config.toml
n_layer = 9
d_model = 320
n_head = 5
n_kv_head = 5
head_dim = 64
d_mlp = 1280
vocab_size = 8192
activation = "gelu"
norm = "layernorm"
norm_place = "post"
norm_eps = 1e-06
positions = "learned"
qk_norm = false
attn_scale = 0.125
bias = "all"
tie_embeddings = true
parallel_block = false
init = "uniform"
init_std_qkv = 0.0256
init_std_o = 0.0
init_std_up = 0.0256
init_std_down = 0.0
optimizer = "muon_variant"
lr = 0.0027
weight_decay = 0.099
lr_head = 0.00407
grad_clip = 1.0
warmup_steps = 200
schedule = "wsd"
decay_fraction = 1.0
decay_shape = "pow"
final_lr_fraction = 0.0
batch_tokens = [32768, 65536, 131072]
seq_len = 768
doc_mask = true
z_loss = 1e-05
train_tokens = 311900000
steps = 4986
dataset = "wikipedia_en"
MLP neurons of a small language model. Each row is named by its layer, matrix (down: output weights) and neuron, and shows model dimensions 160-319. Each number is 500 + 25 x the weight over its row's rms, rounded and kept within 0 to 999. Numbers have three digits each.
A block is one neuron, or neurons of one layer that tend to fire together. After each block is what it responds to, as a language model described it from the Wikipedia text at the highest values.

L3.down926:550463492516520513457472504513498519488499492554519531495486456539511478461493507525507447470454521460532479491478530487469510463505471523495525480508461519523521479501508457525514465485491520507458474476461484481502508464514509439496542532529477487546478460504463483526520522530538504506556485485498509471540527551428507526499483527503515502518489483523490520498548468523453508498506558527434490463484468532486489530498466489526443483492498477491467520485486492471499526470498510
L3.down968:469537472509524458515454478483539496482509473479501497528514493505499474568506535528501497479491471506507480510474520458501534483474522517526530478495486509481514504498522503508495498508523546515492497550515473549523481488481482494538443515533501524520481528510510497506521450494524473541533557517565538507503521501520540479491476469509479514543481471459511500497484512520505530502488471503488543523493546491500512531456527487477484509501474469496507493465470483494507495540516499
Responds to: Percent signs closing numbers in wiki tables, mostly election results (100.0%, 97.57%), plus Votes headers and time nouns after quantifiers (four years, seven weeks).

L5.down125:499503541537490527554479516499494500528483502508480471525492493488488487505545478452503537503464460507479544524441495495492501512524461499486458488506483510479488489493517492533496443545526431481532497519466520470471501522523484496524500547505506486486521491469515543513498508522510491481494546496503505518531551512499486504474515469508528492510511493489515505496476527500540482489521545487507499447513508482503496465459510480455486525527411504517501535476519545479522486479502493
L5.down225:472517488469506507484500486550504505462513496486496491489467482488503492476486517507484469489492483482523483450485557490440521558510499522521485501468426481521484461510458488519505502528481489506501488475453532515470515494475525490525497508530545504497497512524537513530510529539491519503481516486511547480511512523478475482497533526490513468492529520514477521457472509460516525539459549542514470468533491463486484512545500539505500528500471475550508503508511489490481547493520488
L5.down505:468496513527475479540540514498504497499479534509481499473487517512529483496505527491534492537501488494500488501534464484499539523529485497502493553490488480532482500470505542477507521497553504535514502464490526507460492449510474471505546534477484475528514535512522563493498489471487469480487524481483493491470572525495490463512454498468502460474475482491503554488502535527525465462470567500504522482464493511453499518510471505480488532492494498499493483484499518523459484475520522
L5.down1230:494485492529474519450467467445470520551526509521508496511475525423534518529510476497481460504519500497479522515483519494476491577496520498489503488491513482493503485477522500499519524494514524527487492467463531494569487501491494479461487481510488505474534486525495480479515487530479508488483478502475544469495482542488488484515495510518443520501532513495486518510479506501472511529471484494503494448483506480496492500499495517484495496506478503562481489522471525460550480463497501
Responds to: Line breaks right after a closing pipe in wiki tables, mostly after header rows (Party | Votes | %) before the separator row; also sentence-initial He in biographies.

L6.down5:527485509574490536545496509514448434499472513477481518534553534488466479507475451490501498501474502503521472529487485492499457504506568455453464494513482481494516497542467535516462526507505519477443486470519495525512511459504461535520502522469486457504488507502504503526518504496452506534483500482488579516466522501504454518524493516535489511511484485483535507497461485496496501475494505478518487496536475525487504519524535512493498500537497481465514450505501459519502482501534475
L6.down25:467520508450492496510514503449519486512467463443515488519491472486500478504515494491468500506492504528434502541507568503511480516548453464430470511496523470476503518488527507523450471560523485519489485486532463515468509520499560452514476494473486550488518489550538467528500494493517499500498466506474523527533502542503516489524514490514519501466517549475504509504469482520546495525502513497514490507523468509485538522511511538505540495495485533552535551497512516479528557468497491
L6.down212:478495491515472528502505513453477516474512473544471527492522525511475489473492531482494490497510499529505498504498498504495526506540521549485495517484529526506476498525481520477508531513508546506456488491465449495497480468437500446511513502489523525491558492492474506547518525511467481471457540503534503527542546493543474498514542516499486489495519474493462491470474507482501521541488563458521502501471490455440512489497471477458486537506504509495477499472474558485482503501497524
L6.down368:503517498454502502534499527439553503524478512529513528515494478480478464491487519493507492487499483491484511487510511526462460503504473493495485494479484503476508527489470510536487501478473540488499458488476540496438532497505486476489498529503482517495521469491522486515498477477514508483473480577530498526496506531478503468485511516502470488535530498517552487527493461512515482476511500475478509507542546442526523460484497471507539490505517536514533496525467427502536504509574500
L6.down769:486473498509515510466485482457538433476523522512514486506533500513501470496489485502483519544491504509502482514474552511504483487510459512523541434499519483522515500503545493474470504495476477529485504479546508516519479509460490462490517516533452514467507501547574503488508503475510505511489480436507491549484530510506470501538485506450492492518499486503507473508510546477454474447497494493514517453475477539477534519515479488468541541516504527523490485502519501502513503477537539
L6.down817:508502486456478513518509502474493486510504524514498501503477521523507466509525497508512536512492513527491487516507526540474456505509507539534526514502516471500518483476437489494501470531513498491477491502482510508477520536465539495466460501526510487512487499482492500525500501464466485461508469473548466464433540506487529488481506458500481522535520466503469529505472505480468516532461508534487470495502514421528506556515498522481504537483486516523522499502503534473517493488510478
L6.down919:515514523504496493482496510514494495523528549472521518498495512535528519464467457487513511521506475496534493507521497512540477508488520491524473430519511470455481470479497486530515486472454509493480542477518542525524518527488521506499479467480482478481459469497468496551477485476505490488518515503501496509531497490542475496477504487483456451508513510465516549552503522519492497483506448529495471473507513506536519514476514509482513515469503464497504481453477496493530515523469549
L6.down920:478463476449515498531524502452476498513515493478518479526489463533502432476495451464541520523520503486526459515494511535476528563510472489459479520513515552521464525497486486493497506532515485508487467470536516509476542524488503468544477518523520479474519474447485518508498473492505489453484465533479499524516524493511493508537533494481499500522489494445494495458509506508518485521517489466508518507518482457483491501482481486501494499535505441484516436485464517554520464503533493
Responds to: Newline tokens ending a row of a pipe-delimited wiki table, such as charts, squads, election results or standings, right after the closing "|".

L3.down117:474518496452529515465500481525429516505496490472502514503513528486460524514459467521469507488466526500477514493482517475518549508517438466495492458521512479502534490521536585509517512513519488501526464498497476509526491463506496557502515489480496475497530527486470504541529489479495494522482498482503473469492544453476486453503480521521505495533510543467485529459520499482485474519482491512476448493514492472504477500505474531511479475493458515483517457534502527501523472496499488
L3.down979:509509502467506451551475502535513496536486511515504482460525534493507467501474553495500529455505488507515517444468524476486499452525515478464512490513508467500463491491506457518511501502534491510480502538515513495438529509514490534507490494482580536536475494512515536503484510520544485504449489475496475490516495506473530432521512467481515483508482513483460500484506477518467499474498478483500499498446489530520523540506491527488507446477476521518546480557523474500510466487506491
Responds to: Newline tokens ending table rows, list items, or section headings, such as after a closing pipe before the next row, or after a heading.

L5.down333:482519483478472504505481525514474511489535493485499496516508507482528504478468491523514500498556510505528484520496497436535488472512510469500481526528479493436504552492499467514518485470515508496460473510485513492471506525531537503481470490492512532517448495464494517453462477470488511529463488534495490521504459508473501497481521489471511458493452505469492522479519489501530491490510475484516559508467514517500482478514457504509475496533501421462529518537514489465503479466503529
L5.down472:493531501521483510451512528469496551511501510468461494523517491482503497521513494488528482505474525521479525539468445483488484522479499563491462515531480448440498501450460501516507519494533491505512464477527484524562523550496544515492448492458491507524495469496489513488547557457478468512531525534453489492516537529469501524495500449559509494531496512489484518472473531482503506469551510491502486495534506474500491507484454492529464548518502510492518521491517507505495512498516527
L5.down974:521495477477471479522472534468492510461486495508490473469481474523508504478526561474520499527486499521502485483522506499481501490520486480476459548510526472482479535479494499500497536469515499513462509492471523496468485459554469470472502467503527526530507494466502550475464497551514483524503514486526471541481513442544463535501470513515496520483471520519493491513506490522512485565519514506543482453491499549457478502472494533515524506469528463554536449523486479536470520459510470
L5.down981:517470485480507495488517482501520520512496476543505465514527533478467498492481495525500523505528522538501514510546477519515467519532512558548526468501504528475506501475510520491463502504514473513446493486507530500486495497470484489502501518526484500470474510475478549514494543477488474490493453477504520546537512474517538559474467466491487533453483481483505519517448472470530455507497502480529476513455549477493509521488487439521505494511493459496526511499527527503548500504542481
Responds to: Hyphens in the |---|---| separator row under markdown table headers, strongest on the last cell, plus hyphens inside table cells like Play-Off and 40-yard.

L6.down109:526496482519545510534484545510466519417456508518485440522523484527494521545538520481478518457542506528496506471495478486492527531508468503462479478539503498514528451496481553501558500476492471504484538533510461499501504518510469486556545517503480499503497534505528535485490479539531483488512518479553516482497519458510489507456452502490541484516499483491534535463529513480524523473511480492505511486495547482512541517504524452483489469519508516485538489492513508483486510534505474
L6.down288:507484527503529506505471491557501496509497516514483493483447544486460515514461486520512519474496484516491495463514501489505442484524536471485567514514519494494472547468473543512488487473489513548504500501471486539559548557477505499498512535497514500521505480454477498510492526516513474502482462493509511474513530494502531517482467480533478490478468506494490486554482515508551512496576513454556519525509460523495442502512491523503437479497536444499481520501502515520492511482463469
L6.down306:527519511517537563492485500477508482525512490480556485550477465478492513497507518506512485492461496497517487477493485483541480491542507543528479494452501493507474495463538536483479520505468491473495481503485472500506528514486434517521493539497502470544492504514508523467486510526498460446518534492462504497520508504459497496541503485442508542524509502516550526497488489493508533492490498494520473528517544534577504500518535510508509529501432509521480553537501469483461485522475474
L6.down387:533524477490494480528489490540504472487480497519487467532465485535512520493508466508466524556538486522511511500452506465496518485511469484504497540502532498519454518511499487462456481490469468512523534534544534521477513483492511498476509507487534473525544557550560490485533487480521466484496468494539503532483520489538492499487514518546500484567485454552581496485471476513518519502474487543508517479503483495501464491466520555466501464489463496515517508475533504539488520455477504
L6.down657:486507511517473557472505478546461499492473495484457508541496499514502521530516525522475495508497498486502475491511511508476524495488559487507494533488525536502475492469464529509493495577476494515455497541545470494466515503495475507508494503483462484517533477519445465531452509480490500490541505477511480499537477518495503520500501506487527522545488486494502496484506493496517503465511496509483505479502499464494501532493468508491469535547485524499496465519512541515525505547469475
L6.down1108:507521493508480522509478484466538495537497485536521504505492514493507517516507519508429510497539509474474503498478546457517495449438518560501513522465491544518452457504493509521499503512522470497524517532529531467513476501479471498514522517507513500442479493452534485498512485475452477513502521490514540485488475486459511521516491532476470514511478475519497472485460464499508525511509518549489508480546512474502497480489509483448515513500476458514493534518512504521470502534432506
L6.down1256:529532537508548448501514478485502527521516539482502479528503476503488538490492462545533517503549517477497444498476536470483534489486507501521563526526477498491496485495521469507532488561505504551499508492486479522506513526459528551487471493513463516529541484495499470538523502501506559472519472481528483507452484555503516502473491463469487487521490481486502530548460512462439489504480520502479515497495507476476517510476506473481524484517490492524524504542494518502499495446468460
L6.down1258:456513497493511514524484519527530510449518515518554507529532468509488513554505514496521516481541497499516494538504535550450482516523502497490476497530490512507476488542507500500487476509499581519462493554503485500518555479509440540540492465531506480454466500477491492511546502513491465458526510453513523503506538548525548476462493503455491492483498506482516488494477511509480502523521537522504525514493493477421520469498536473522443543518548477503502479466489507514542481514499466
Responds to: Column-heading words in pipe-delimited table header rows, especially "%" after "Candidate | Votes" in election results, also Office, Source, Points.